python train.py --norm_place="pre" --init_std_up=0.0193 --beta2=0.99 --dataset="wikipedia_en"
MLP neurons of a small language model. Each row is named by its layer, matrix (up: input weights) and neuron, and shows model dimensions 96-191. Each number is 128 + 24 x the weight over its row's rms, rounded and kept within 0 to 255.
After each neuron's rows, "fires on" lists the tokens most often at its 100 highest values on Wikipedia text that the model never trained on. A number after a token or word is its count.

L3.up1872 [108 129 130 136 127 123  82  99 138 123 117 121 123 119 136  88 127  97 160 113 122 168 158 120 157  96 149 125 120 140 160 143 132 141 115 100 155 133 132 113 123  95 121 171  95  88 145 132 103 128 131 190 116 128 137 124 128 165 120 111 117 141 149 144  85 157 123  76 196 158 125 152 156 121 119  96 125 153 132 137 147 184 105 142 177 120  95 154 129 118 131 151 142 149 149 113]
fires on: "to" 15, "se" 13, "la" 13, "e" 8, "ne" 7, " of" 6

L6.up275 [ 57 125 110 143  88 161 143 130 117  80 185 131 120 117 157 123 117 126 139 129 122 135 121 117 113  97 145 129 123 145 129 149 113 139 122 163  92 128 143 106 124 160 156 129 153 152 172  82 106 128 126 136 139 117 107 149 125 152 155 121 105 120 114 164 142 118 142 127 106 142 152 154  81 112  97 143 130 135 147 155 135 144  95 174 102 118 185 119 100  88 126 106 157 159 160 112]
fires on: "ar" 22, "mar" 13, "er" 11, "1" 9, " Mar" 6, "g" 5

L3.up1320 [122 149 114  62 105 134 144 170 106 165 147  97 132 124  73  98 104 139 147 118 105 118 119 110 111 104 119 135 124 157 107 104 151 118  90 144 133 135 166 115 135 136  84 184 120 113 136 146 144 121 128 148 115 111 112 137 100 155  98 135  74 139 145 140 152  70 104  89 116 136 140 144  97 121  92 142 118 126 125  92  99 168 125  98 103 162 118 122 119 125 170 100 149  78 147 147]
fires on: "-" 45, ":" 7, "in" 7, " /" 6, ";" 5

L6.up175 [133 104 178 107 162 118 156 167 194  82 153 124 138 118 133 143  91 150 126 120 129 103 119  88  97 119 161 118 167 136 157 105 124  90 135 196 151 157 168  97 150 155 165 136 156 100 112  80 115 132 159 141 141 170 125  91 163 144 101 127 106 145 102 124  74 117 162 117 116 134 148 124 120 164 109 112  75  94 143 128 133 159 120 131 126 156 109 155 141 133 124 127 119  95  94 120]
fires on: "==" 72, " ==" 25

L3.up592 [150 185 159 124 110 175  90 108 130 129 187 150 119 128 137 110  82 147  83 146 156 140  82 126 108 148 160 133 107 113 123 136 106 131  51 110 141 149 140 125 147 101 121 141 163 159 128 140 164 120 171 125 163 142 121 132 120 146 115 110  92 101 128 143 124 100 124 123 142 132 135 143 112 114 140 143  98 120 115 120 102 106 115 175 131  96 173 136 122 111 155 124 157 162 144 134]
fires on: "s" 17, " of" 16, "mar" 9, "er" 7, "ur" 5

L3.up1464 [136 104  92 123 131 128 160  85 124 159 125 108 152 110 111  94 161 152 109 121 104 146 131 157 114 106 124 129 167 117 133  89 146 103 120 173 156 124 145 125 110 146 130 165 120 172 134 137  86  97 198 130 118 108 172 138 147 160 105 114  78 161  99 110 109 130 135 102 142 109 114  99 120 111 122  93 122 142 143 160 118 138 137 152 142 182 136 104 166 102 119 129 148 123  87 115]
fires on: "ing" 38, " in" 6, "re" 5, " celebrate" 4, " on" 4, " On" 4

L3.up1948 [165  79 138  93  85 130 114 145 130 147  89 125 122 136  94 120 143  87 103 122 135 122 113 134  93 135 145 112  93 153 112 126 178 125 131 136 142 118 168 103 153 144 163 117 129 168  89 125 110 108 171 129 137 151 114 142 126 131 114  97 122 139 201 107 152 110 126  97 133 117 105 125 135 191  96 145 100 121 128 129  74 154 118 148 134 110 172  83 143 101 175 119 130  74 141 157]
fires on: "il" 19, "e" 11, "ar" 7, "on" 7, "ph" 6, "id" 6

L3.up1480 [ 76 117 121 139 115 127 135 142 136 151 180 139 130 136 152 113 119 109 137 140 180 141 137 104 139 125 126 144 127 133 144 144 106 127  93 128 133 132 134 145 155 116 142 112 137 109 155 129 135  95 137 103 127 129 115  97  98 145 119 129 126 142 133 152 141 124 139 116 142 160 137 168 115 142 124 140 116 134 109 126 132  94  90  72 105 125  89 109 127 155 163 158 102 146 103 116]
fires on: "s" 57, "ent" 10, "y" 8, " the" 5

L3.up1915 [ 77 162 139 124 136 161 136 134 119 149 160 132 172 120 152 106 109 138 143 121 154 149 124 115  86 140 129 121 118 138 152 159 130 146 169 145  98 158 157 102 109 150 132 177 110  88 131  81 122 141 149 141 119 153  88 131 150 128 126 112 117 148 115  95 120 109  90 124 139 103 145 110 144 144 119 113 138 139  97 128 117 115 101 126 127 113 103 121 122 119 148 133 162 119  81 125]
fires on: "-" 43, "ly" 9, "r" 5, "ent" 4, "ant" 4

L3.up1175 [135 124 161 102  86 152 139 105 114 114 123 130 201 102 121 152 130 123  84  94 112 126 127  98 110 120 144 150  94 132 108 141 174 151 119 111 102 137 134  61 139 138 128 125 125 100  96  96 117  91 111 127 121 157 112 142 109 155 157 134 121 152 108 103 139 113 114  99 104 146 126 101 130 100  97 115 144 139 109 118 124 149 124 111 143 130  88 142 110  97 138 119 110 136 131 115]
fires on: " a" 38, " major" 8, " main" 7, " part" 4, "ol" 4

L3.up450 [136  72 101 126 117 155 133 104 145 167 134 133 117  93 144  89 113 121 139 151 105 163 121 137 120 119 175 111 127 110 126 117 143 173 156 130 114 124 111 109 102  93 110 181  90 174 131 132 148 106 123 122 114 166 130 145 131 168 116 139 142 131 132  87 128 105 110 123 139 113 123 105 151 144 140 150 133 137  98 139 123 152 143 131 149 104 113 146 137  81  81  92 150 143 154 112]
fires on: "y" 14, "or" 13, "n" 8, "il" 7, "on" 6, " can" 5

L6.up1991 [114 109 124 128 168 144 127 124 114 134 107 128 138 151 137 126 110 113 106 128  97 135 137 133 139 164  97 100 133 160 104 124 123  84 111 117 118 176  70 111 118  99 155 138 135 161  68 124 119 134 128 139 163 122 151 136 145 151 114 114 136 159 151 130 113 150 186  87 134 156 109 140  60 123 134  93  97 143 118 131 141 162  97 156 102 127 107 105 138 142 134 118 125 146 147 130]
fires on: "==" 68, " ==" 11, "era" 6

L6.up867 [113 114 125  94 117 172 119 136 153 148 109  98  98 120 127 109  74 102 123 155 175  83 117 102 136 116 104 139 107 135 138 153 132 141 122 183 145  91 118 103 163 117 133 132 110 110 105 139 135  91 184 163 144 110 122 112 108 157 125 158 155 100  91 132 126 129 149  91 131 102 115 160  68 113 109 100 122 113  50 124 101 136  98 170 132 106 143 120 121 124 160 149 109 158 169 156]
fires on: "s" 26, "y" 10, "hy" 7, "b" 5, "ed" 5

L3.up435 [125 147  98  87  86 111 100 120 121  61 127 158 171 123  98 131  85 133  97 116 164 125 132  91 160 149 139 103  88 152 118  85 133 114 154  94 141 112  98 121 150 138  98 169 133 104  63 133 123 106 138 135 189  94  90 122 128  94 136  95 113 138 133 149 144 126 144  93 149 139 122 144 137 143 116 156 164 136 108 122 157 170 122 149 140 111 142 151 131  93 166 128 101  95 127 131]
fires on: "id" 16, "0" 10, "ka" 7, "9" 7, "min" 6, "us" 5

L6.up391 [109 188 150 124 116  87 132 143 122 162 127  80 173 146 139 113 106 120 131 140 104 127 190 122 118 150 155 127  93 135 168 126 101 149 161 120 121 158 124  97 115  86 148 144 123 160 106 119 119 119 105 118 131 163 138 160 119 136 102 113 134 101 115 111 109 108 145  87 147  99 109  93 140 135 107 139 109 108  99 166  87 148 118 125 105 146 113 143  88 110 123 138 140 179 164 123]
fires on: "s" 21, "^{" 13, "z" 6, " to" 6, "h" 4

L3.up1305 [188 143 121 126 135 138 140 124  95 103 173 118 115 121 151  98 120 184 118 155 104 124 138 120 126 121 125 113 145 165 110 104 133 116 113 102 134 128 134 134 147 110 133 145 101 108  87 144 115 120 135 191 107 118 117 137 136 170 121 103 121 136 150 150  99 118 133 115 109 119  92 160 123 107 114 160 105  89  95 117 134 165 100  89 109 169 115 119 158 125 116 111 144 126 139 131]
fires on: " then" 29, "ing" 15, "s" 12, "in" 9, " and" 9, "-" 6

L3.up773 [ 80 158  78 140 102 122 132  91 141 121 109 114 158 151 117 135 119 119 135 146 134 178 105 138 134 146 120 117 121 115 125 107 156 114  79 132 144 140 117 134 108 141 151 144 199 137 160 100 102 149 160  81 131 145 124 172 183 127 145 150 125 115 172 121 129 174 113 139 111 126 156 102 111 153 157  89 160 138  92 104 126 113  74 141 104 115 128 132 130  80 112 142 151 137 155 121]
fires on: "\n" 32, " un" 20, " " 8, " up" 6, " came" 5, "-" 5

L6.up963 [101 136 115 118 148  90 141 140 133 181 153  30 151  93 131 179  88 102 128 158  98 123 138 121 155 137 134  49 124 133 130 115 106 137 140 136  90 123 150 128 126  97 135 106 139 137 140 136 130 166 119 162 123 151 112 186 127 114 120 138 133 157 145  80 141 112 118 137 140 138 115 104 116 146 145 118 123 155  91 115 143 129 122 107 129 154 118  97 120 121  90  42 113 158 127 122]
fires on: "s" 66, "'" 6, " the" 4

L3.up2026 [137 132 116 102  69 148 116 152 167 154 166  92  77 115  99 130 113 166 133 157 115 125 130 167 122 149 120 122 140 147 139 126 177 101 106 129 119 154 126 141 121 155 167 108 120 126 173 106 139  88 128 132 120 147 142 168 125 135 112 135  92 108 119 114 116 109 152 113 169 105 163 156 140  64 136 134 156 165 111 115 105 153 130 100 121 198 121 119 127 106 114 119 110 140 132 129]
fires on: " on" 22, " Ba" 18, " of" 8, " Jo" 7, "e" 7, "ed" 5

L6.up921 [ 79 152 115 130  81 121 108 111 146 137 150  64 128 137 148 127 124 129 107 148  83 135 167 150 111 152 142 106 127 102 195 128 139 135 100 110 126  86 129  84 117 111 104 134  87 187 150 126 160 118 178 147  64 153 182 120 155 128 146 159  97  95  92  95 123 150 156 124 135 115 136 161 116 128 120 150 125 137 140 168 103 138 106 191 127 146 108 154 135 115 158  93 160  89 103 112]
fires on: "-" 30, "2" 11, "ja" 9, " from" 7, " the" 5

L3.up1018 [139 140 148  80 126 145 124 124 121 134  98 126 144 116 109 142 147 118 131 168 142 118 121 125 142 135 105 142 138 130 140 145 172 107 106 124 133 122 117 129  98 141 187 133 157 151 112 110 136 104 139 130 145 111 115 124 111 142 117 132 121 123 122 178 138 107 144  92 131 119 139 123 152 120 128 122 140 111 109 100  97 166 132 133  82 145 122 106 112 128 145 111 149 122 141 130]
fires on: "ce" 17, "ed" 9, " in" 9, " to" 9, " met" 5, " on" 5

L6.up997 [175 122  98 114 117 152 124 111 106 130 128  57 112 118 119 117 116 138 151 130  92 121 109 119 113 136 116 157 169 121 156 117 139 144 125 122 106 152 125 152 139  94 122 146 146 127  86 123 121 170 138 158 106 133 133 163 110 162 103 105 148 145 119 170 106 113 120 114 114 163 149 133  97 146 115 107 163 150 138 120  95  95 133 103 136 103 135  99 131 121  87 130  94 141 183 158]
fires on: "==" 84, " ==" 13

L3.up1509 [120 139 127 101 106 110 139 119 110 130 132 121 120 145 148  98 138 108 154  99  71 142 131  76 123 134 143 146 105 155  94 142 172 112 114 153 150 144 124 117 143 140 115 130 141 107 125  92 104 149 151 105 128 136 137 132 137 144 139 137  97 133 149  89 111 169 130 108  97 155 143 103 120 121 106 156  96  94 119 125 114 137 134 107 145 102  77 117 143 116 109 136 103 119 153 112]
fires on: " |" 18, " of" 12, "a" 10, "or" 7, " +" 6, " to" 5

L6.up1306 [199 103 102 107 130 157 105 126 126 129 146 132 161 150 160 177 135 123 134 138  84 180 116 151 106 161 114 127 100 132 140 107 151 170 102 111 108 116 124 136 109 152 127 127 151 104 115 118  91 136 138 116 150 145 167 159 146 116  89 148 147 134 140 135 137 137 156  64 139 168 131 121 121 140 153  78 106 111 158 186 100  98 134 158 122 132  74  59 140 162 122 104 112 143 152 122]
fires on: "==" 42, " ==" 9, "s" 6, " L" 5

L6.up1572 [151 131 108 106 139 185 145 108 128 156 130 197 141 105 123 163 124 118 117 135  94 158  89 109 131 122 141 121  92 158 112 123 159 150 168 143 142  79 146 125 128 127 119 117 172 132 143  65 122 134 144 113 147 164 188 148 143 169 129 154 148  94 150  72 162 163 163 110 132 136 115 104 146 144 131 139 116 103 142 152 114 115 153 164 101 132 139 104 135 125 105 157  90 125 181 131]
fires on: "s" 23, "1" 14, " of" 8, " " 7, "to" 6, "th" 5

L3.up1944 [123 151 147  79 127 114 158 107 105 128  94 134 112  94 109 140 137 138 178 100 125 154 125 116 121 133 206 135 117 147 111 113 104 128 127 158 138 142 180 112 109 157 143 132 151 112 155 137 110 104 121 112 165 153  84 186 127 155 127 142 127 140 111 115 103 162 116 120 112 147 126 104 103 151  93 156 147  80 128 132  69 149 119 161 128 143 105 161 125  65  84 135 150 155 133 127]
fires on: "==" 18, " ==" 13, " ===" 11, " to" 10, "or" 10, "===" 9

L3.up1557 [121 124  83 130 131  95 141 127  96  95 134 156 120 125 154 134 129 145 133 145 129 119 119  99 112 166 140 124 107 153 117 131 128  74 130  97 107 131 123 138 127 148 130 136 121 154  96 131  88 119 177 116 115 151 107 170 127 137 147 126  74 161 119 161 102 161  84 123 158 148 104 140 101 126 128  92 129 136 123 121  95 165  79 126 125 165 111 165 100  76 115 156  97 111 141 156]
fires on: "1" 26, ":" 9, "9" 8, "up" 7, " " 7, "dic" 6

L6.up1432 [147 151 183 121 132 163 127 157 150 148 149 127  84 126 132 128 109 130 119 137 145 103 125 134 160 144 129 131 107 184 151 136 141  88 114  97  91 112 115 130 150 115 107  97 112 142 162 110 145 110 120 139 139 133  92 126 132 148 142 140 107  92 131  88 125  87 133 127 136 134 139 142 108 112  97 164 138 134  92  75 171 140 100 111 121 100  59 121 153 114 162  84  93  88 108 116]
fires on: " the" 39, "man" 6, "er" 5, "s" 5, "ar" 4

L3.up522 [ 96 150  74 144 133 141 171 153 132 112 167 114  95 129 145 116  91 122 118 132 100 111 111 133 136 120 145 102 140 153 162 119 110 133 125 137 114 155 123 128  96 130 148 145 113 140 171 112 148 106 126 146 146 193 116 119 125 133 164  92 145 137 157 124  74 156 149 129 136  88  97 179 129 137 128 130 110 118 132 129 147 168 134  83 151 158  94 123 115 134 133 123 136 104 158 136]
fires on: "0" 36, " a" 10, " were" 6, "s" 6, "-" 4, "5" 4

L3.up921 [127 122 142 127 147  99 151 117 116 136 126 145 144 107 116 114 100 132 152 152 132 144 100  90 169 116 126 102 104 104  89 140 141 133 137 139  89 133  97 108  97 144 115 124 122  99 156 132 139 116 112 202 139 149 112 131 124 121 134 141 151 150 109 103 118 140 112 146 109 133 148 126 113 112 133 174 122 171 105 129 136 118 143 131 136 114 144  98 115 141 163 140 142 128 127 147]
fires on: "al" 17, "o" 13, " since" 11, "ly" 7, "ome" 5, "ent" 5

L3.up752 [143 102  88  95 135 149 122  80 151 161 136 176 157 132 129 157  98 115 152 122 115 149 128  98 121  87 123 127 113 171 134 145 111 112 150 117  91 163  99 104 121 141  88 163 129 129 120 137 149 122 167 149 106 140 124 133 112 109  90 123  87 131 132 106 156 124 125 102  96 135 191 170 115 112  79  71 152 152 167 194 137 132 120 113  97 149 157  75 152 133 163 107 100 123 139 142]
fires on: "–" 23, " |" 18, "\n" 8, "us" 5, "==" 4, "." 4

L6.up1516 [106 155 127 104 100 125 153 118 157  79 129 127 165 131 124 114 134 128 149 137  83 133 122 129 142 137 133 164 105 125 104 119 164  80 102 153  77  88 168 183 109 127 184 137 133 181 125 134 120 138 173 100 144  96 112 131 142 114 118 152 134 111 156 151 122 170 139 139 128 138 124 121 126 144 113 141 135 149 110 115 110 120 123 116 142 134 102 145  91  87 139 158 138 148 167  94]
fires on: "==" 89, " ==" 10

L3.up495 [ 91 148 138  98 132 101 135  73 132 173 108  99 104 137  55 157 120 141 169 100 140 148 129 104 158 102 136 134 128 130 150 145 111 140 153 132 138 159 156 112 138 122 133 165 122 149  96  92 111  85 174 156 154 151 136 114 121 134 199 136 147 120 144 109 104 134 143  73 165 165  94 111  96 157 124 103 128 191 161 125 151 164 166 150  66 136 135 122 124  91 109 102 135  70 110 115]
fires on: "1" 20, "–" 15, "/" 12, " " 6, "6" 5, "," 5

L6.up1273 [148 115 122 125 109 124 145 165 136 131 169 127 143  91 147 179  82 129  83 147 164 151 135 159 115 136 126  84 170 102 154 121  98 123 152 148 149 120 113 106 144  91 153 177  99 112 150 144 177 157 134 156 204 153  96 159 117 139 103 159 133 186 130 166 135 113 103  90 103 113 101 152 135 145 159 116 123 120 146 124 155 124 131 112 118 149 119 153 123 144 103  98 109 111 125 122]
fires on: "s" 23, "is" 12, "n" 9, "al" 6

L3.up704 [120 137 107 125 105 157 147 115 151 126 152 139 137 117 113 114 100 129  97 122 125 139 160 133 148 148 133  99 119 101 123 154 132 124 100 109 129 117 122 117 107 102 137 136 127  80 106 132 144 104 164 144 148  87 160 145 162 122 170 155 150 128 170 140 107 118 137 115 138 105 148 138 153 144 109 123  94 127  99 138 137 149 100  86 127 116 108 130 138 141 156 145 175 108 120  96]
fires on: "ia" 28, " life" 10, "ed" 7, "ing" 6, "ile" 4

L6.up281 [152 100 144 109 143 137 107 138 112 139 115 152 154 148 112 127 122 136 125 136 132 116  92 115 124 138  88  84  87 156 123 152 175  83 135 144 139 115 105 133 104 102 107 132 105 150 141 108 147 129 127 111 113 134 105 160 126 159 126 130 138  94 129 135 157 117 112 114 140 115 156 126  99 154 103 141 103  78 141 125 105 129 105 136 102 114 158 152 147  80 139 134 150 116 133 100]
fires on: "s" 52, "az" 5, " he" 5, "d" 5, " of" 4

L6.up340 [126  96 127 122 153 150 123 138 109 118 116 134 137 108 118 117 143 120 129 127 106 174 130  49 134 155 108 136 128 159 137 108 131  82 143 142 136 128 153 131 123 151 173 137 119 165  98 140 128 147 129  96 139 140 105 156 147 148  82 127 122 152 135 142 115 126 108 138 133 138 123 119 105 124 158 118  97 102 137 116 113 128 122 133 138 158 116 125 104  90 141 140 128 142 158 151]
fires on: ")" 17, "===" 16, "9" 15, "==" 14, " =" 10, "1" 5

L6.up497 [119 135 117  97  78 137 141 142 126 111 154 130 110 135 122 101 108 171 110 126 166 139  86 100  87 140 122 140 102  77 115 126 113 137 115 143 121 141 124 122 137 160 133 127 126 135 152  74 110  52 171 167 176 126 113 174 107 180 117 128 168  91 149 106 106 145 104  91 139 136 113 110 153 128 122 121 114 129  81 121 132 160 123  98 154 147 109  77 101 110 116 102 144 105 151 154]
fires on: "1" 24, "8" 19, "aught" 6, " Do" 6, "d" 4

L3.up265 [ 97 172 151 108 175 134 138  91 151 112 119 174 117  97 134 144 129 118  92 119 147 158 183 102 142 131 121 126 115 121 111 140 116 145 109 137 107 111 115 141 184 117 150 130 135 128 110 143 116  66 128 131 152 108 144  87 166 120 138 120 138 108 127 120 100 146 150 139 148  84 133  83 131 158 118 150 124 137 156 129 156 142 142 114 153  85 115 112 130 132 109 167 128 118 101 111]
fires on: " to" 32, "." 20, "ed" 10, "ia" 4

L3.up613 [124 118  92 127 105 137  75 100 105 123 119 150 127 124 113 109 139 111 122 151 125 149 190 118  79 131 126  90 113 132 161 160 159 126 161 114  99 121 112 140 143  94 103 107 142 109 103  98 107 128 133 136  93 149 142 153 114 119  95 106  83 123 157 128 139 128 116 130 150 126 116 148 128 134 124 114 154 127 114 182 118  94 135 137 147 136 111 116 158  97 121  90  81 148  72 130]
fires on: " Slo" 11, "==" 11, "al" 9, " in" 7, "eastern" 7, " life" 6

L6.up1800 [138 122 106 114 100 117 111 142 109 121  86 109 131  87 138 134 119 173 137 117 101 110 189 138  96 128 143 106 144 169 155 144 156  91 115 105 105 112 169 144  99  99 163  99 162 135  63 119 115 125  98  94  86 154  82 130 126 121  95 158 128 125 163 108 130 127 149 115 154 137 175  88 100 111 115 102 109 126 118 113 120 124 117 122 128 114 109 126  93 121 143 115 145 164 137  77]
fires on: "==" 84, " ==" 11, " of" 5

L3.up1834 [116  86 116 111  86 137 151 147 105 149 115  91 100 114 130 145 126 127  94 143 126 159 135  79 122 149 168 124  89 117  87 136 145 116  77  84 127 118 123 104 181 122 127 120 135 129 132 113 102 165 169 119 138 119 116  94 160 122 191 113 114  82 114 154 118 109 154 143 122 105 100 142  95  91 102  99 147 132 103  65 107 146 123 129 154 127  73 111 116 109 139 191 105 101 155 139]
fires on: "a" 12, "o" 10, " his" 10, "um" 8, "ar" 6, "or" 6

L3.up1337 [127 111 129 111  87 161 137 138 162 131 160 156 145 120 159 106 118 133  72 144 125 115 147 120  99 142  95  98 138 146 122 125 134 106 126 113 171 131 145 144 147 138 144 156 150 146 105 167 134 126 152 158  89 127 134 107 110 149 124 102 108 138 142 157 159 135 126 118 124  95 140 182  91 119 126 129 100 179 113 174 111 140 128  86 141 149 126 149 116 153 193 149 117 104 104 124]
fires on: " of" 26, "e" 17, "ers" 8, " career" 8, " roster" 4, " Year" 4

L6.up1024 [109 129 117 123 144 133  84 103 125 144 105 115 107  80 106 147 143 149 119 139 104 119 146 151 111 112 152 123 103 140 203 131 135 111 116 150 130 157 156  82 123 119 218 195 129 164 135  82 142 124 132 168 152 120  80 169  96 124 153 129 116 151 107 138 114 129 123 116 107 127  74  73 103 140 135 138  95  66 157 133  83 147 121 162 121 128 105 110 121 104 129 128 131  90  98 158]
fires on: "==" 88, " ==" 12

L6.up626 [151 190 113  76 100 148 145 125 134 100 121 144 121 140 132 151 104 138 122 130 101 123 120 118 138 129 159 160 137 128 136 109 169 155 122 129 138 141 132 145 106 115 145 136 150 138 117 105 109  72 131 145 123 109  96 127  73 124  88 186 138 127 147  92  98 148 139 111 148 123 154 118  89 143 140  80 120 143 115 109 113 150 148 154 142 122 125 139 115  93 112 153 120 120 103 133]
fires on: "==" 76, " ==" 11

L6.up521 [149 117 116 135 118 118 139 117 123 126 152 111 155 110 172 160 110 114 133 133 103 131 120 118 141 101 120 135 133 132 153 134 118 131 136 113 122 177 118  82 148  79 145 159 135 116 115 109 112 145 149 188 112 154 125 131 130 165 165 167 177 134 117 134 109  92 152 146 105 143 105 129  58 114 124 134 114  89 108 156 127 153 113 144 131 142  93 125 130 135 141 171 146 140 175 146]
fires on: "==" 82, " ==" 18

L3.up1023 [162 135 132  92 121 165 115 119 121 139 141 146 121 151  95 169 153 186 102 128  99 144 176 124 142 151 128 124 122 150 137 116 113 111 141 139 115 144 145 137 181 138 131 151 162  96  97  94 126 123 137 196 144 108 128 116  87 130 148 131 123 130 117 150 153  98 121  98 142 126 129 130 134 121 150 145 138 148 145 168 110 146 127 136 144 114 115 121 126 128 130 118 139  99 113 153]
fires on: "0" 27, "9" 13, " Ri" 10, "ing" 8, "2" 8

L6.up1182 [ 92 120 137 142 130 119 130 113 108 104 134 123 163 148 130 137 122 168 151 148  87 143 107 132 101 192 158 161 123 135  90 116 139 127 131 110  90 154 144 146  94  95 126 131 127 173 143  83 106 114 181 150 111 148  89 138 126 131 107  95 147 125 144 121 104 133 167 108 130 150 152 123 146 147 112  93 127 126 132 141 110 155 123 164 127 178 147 106 142 186 151  99 119 154 182 143]
fires on: "==" 37, " since" 19, "9" 6, "Since" 5, " ==" 5, "6" 4

L3.up897 [161  89 118  59  75 147 131 159 176  92 111 131  91  81 128 129 118 104 137 162  90 142 150 121 118 125 139 135 143 160 115 134 103 131 132 121 120 125 140 144 156 112 140 157 148  93 106 119 148 138 155 161 139 114 125 157 112 101 126 119 128 131 100 131 137 141 116 142 133 103 111 134 101 149 137 132 129 190 133 146 140  65  99 179 115 135 160 126 122 140 126 113 137 107 123 110]
fires on: "ing" 21, "==" 20, "0" 13, " |" 8, "e" 7

L6.up600 [127 131 124 132 119 165 153  87  95 131 135 137 160 108 102  90 117  97 128 147 130 181 128  89 157 169 102 111 142 146 114 111 105 105  60 127 115 121 130 131 149 110 139 116 101 108  81  70 152 130 161 117 106 134  94 109 168 123 124 150 154 127 123 146 120 123 183 110 153 146 155 153 139 129 105  82 107  75 144 121 105 121  91 155 118 137 101 139 127 131 111  95 150 127 142 127]
fires on: " to" 39, "." 9, "d" 6, "/" 5, " By" 5, " |" 4

L6.up157 [127 120  76  73 132 121 100 118 142 131 136 154 128 136 103 143 140 168 157  98 171 152  93  77 131 111  95 119 111 156  86 117 156 118 174 172 149 129 104 121 170 124 118 154 144 175 107 100  90 100 111 133  95 128 118 146 160 158 130 148  85 114 131 126 146  99 167  90 174  90 143 120  99 142 100 137 142 131 164 164 104 125 152 142 102  75 146  87 157 128 138 144 156 108 141 135]
fires on: "," 17, "1" 16, " (" 7, " win" 5, " career" 5

L6.up84 [159 191  74  71 117 125 106 173 152 137 166 167 121 117 141 107  87  97 110 110 113 140 178 139 153 135 117 130 152 111 125  77 109 105 124 120 130  99  87 151 107 118 137 111 133 137  93 113  92 122 154 148 151 141 137 144 136 125 153 180 101 148 107 102 128 114 175  87 120 145 124 173 133  94 109 141 149 106 122 147 149 131 138 104 138 164  78 118 104 116 152  95  98  78 102 122]
fires on: " as" 32, " |" 13, " +" 10, " As" 9

L3.up1166 [131 105 146  96 135 131 108 154 129 152 163 109  98 123 159 108 139 155  88 112 109 157 144 149 133 134 140  75 136 113 163 117 146 134 124 123 146 124 130 131 151  57 122 187 139 139 141 101 123 107 157 136 115  95 154 150 147 211 139 122 130 141 128 102 107 124 107 149 165 130 122 159 107 111  68 102 120 128 127 148 127 143 152 167 158 180 119 143 174 123 182 131  86 130 150 125]
fires on: "ing" 33, "e" 19, "it" 8

L3.up1667 [102 125 151 135 119 186  81 119  88 148 117 127  61 124 140 157 163 132 119 116 117 125 141 104 114 140 173 101 120 117 127 147 160  98 150 141 142 112 141 126 147 117 108 177  81 118 178 124 120 147 166 160 152 122 175 127 144 115  99 136 129 127 147  88  82 122 109 152 125 154 129 171 152  83 106 146 100 142 105 173 114 126 169 122 154  84  97 116  80 119 130 162 126 143 151 105]
fires on: "0" 53, "s" 6, "e" 5, "ave" 4

L6.up1364 [126 135 121 115 129 153 109 144 149 164 148 132 156 140 130 108 128 137 168 139 113 160 140 140 105  99 109  69 109 136 131 108 126 131 141 131 106 124 104 133 130  92 114 138 139 148 134 107 116 100 148 102 104  90 137 134 155 156 177  98  89 143 109 153 128  67 124  96 134 150 110 176 110  90 106 137 130 116 131 158 174  85 125 160  94 152 139 128 137  82 177 136  97 136 141 140]
fires on: " |" 33, " (" 21, ":" 6, "." 4, " over" 4

L6.up659 [ 87 142 143 129 140 135 144  80 158 111  82 101 118 100 144 137 120 101 145 123 136 129 135  88 116 144 128 127  88 106 167 161 129 122 107 154 154 123 132  68 163 141 171 101 134  97 124 128 130 104 128 135 167 144  80 119 170 155 121 139 113 154 142 102 136 124 166 133 139 133 115 142 131 154 122 124 141  92 137 102 120 132 120 144 173 128 100 175 130 115 164 178 135 119 130 124]
fires on: "===" 42, " ===" 11, " |" 7, " ==" 6, "====" 5, " former" 4

L3.up1827 [127 111  86 121 111 141 108 107 117 112 107  85 151 180 122 141  86  98 138  94 131 139 133  75 144  70 122 110 128 115 120  99 161 107  86 148 124 123 107  87  88 126 152 152 123 166 134 117 133 154 157 143 140 151  92 111 104 179 131 152 124 174 157 100 153 122 147 107 107 140 116 146 164 186 138 166 164 177 121 113 124 149 112 171  89 178 106  87 165  82 138 170 123 116 142 159]
fires on: "o" 24, "e" 12, " Jean" 12, "es" 9, "-" 5, "il" 5

L6.up1338 [150 132  88 120  92 119  76 128 120 105 149 113 127  95 114 139 119 114 115 145 109 111 170  87 123 117  80 111 118 159 175 120 134 111  92 150 134 156 104 155 138 121 151 208 145  90  96  87 113 122 135 155 127 133 135 126 122 125 137 126  97 107 181 120 100 108 125 126 149 123 133 104 100  86  95  81 114 125 125  99  85 113 111 117 118 114  80 116 140 113 116 114 148  96 135 146]
fires on: "==" 86, " ==" 14

L3.up1538 [ 99  95 140 131  69 123 172 108 118 123 102 153  67 110 120 174  82 144 117 138 158 139 110 107 101 149 154 130 103 140 138 137 161 136  93 105 137 127 120 141 132 120 126 128 140 107 123 151 116  82 145 125  96 124 159 109 141  88 151 188 117 118 123 134 144 111 131 121  85 138  88 139 153 108 120 124  89 122 145  92 103 145 101 124  94 136 103  82 142 106 149 136 112 110 143 129]
fires on: " =" 26, "a" 9, "ia" 8, " for" 7, "o" 5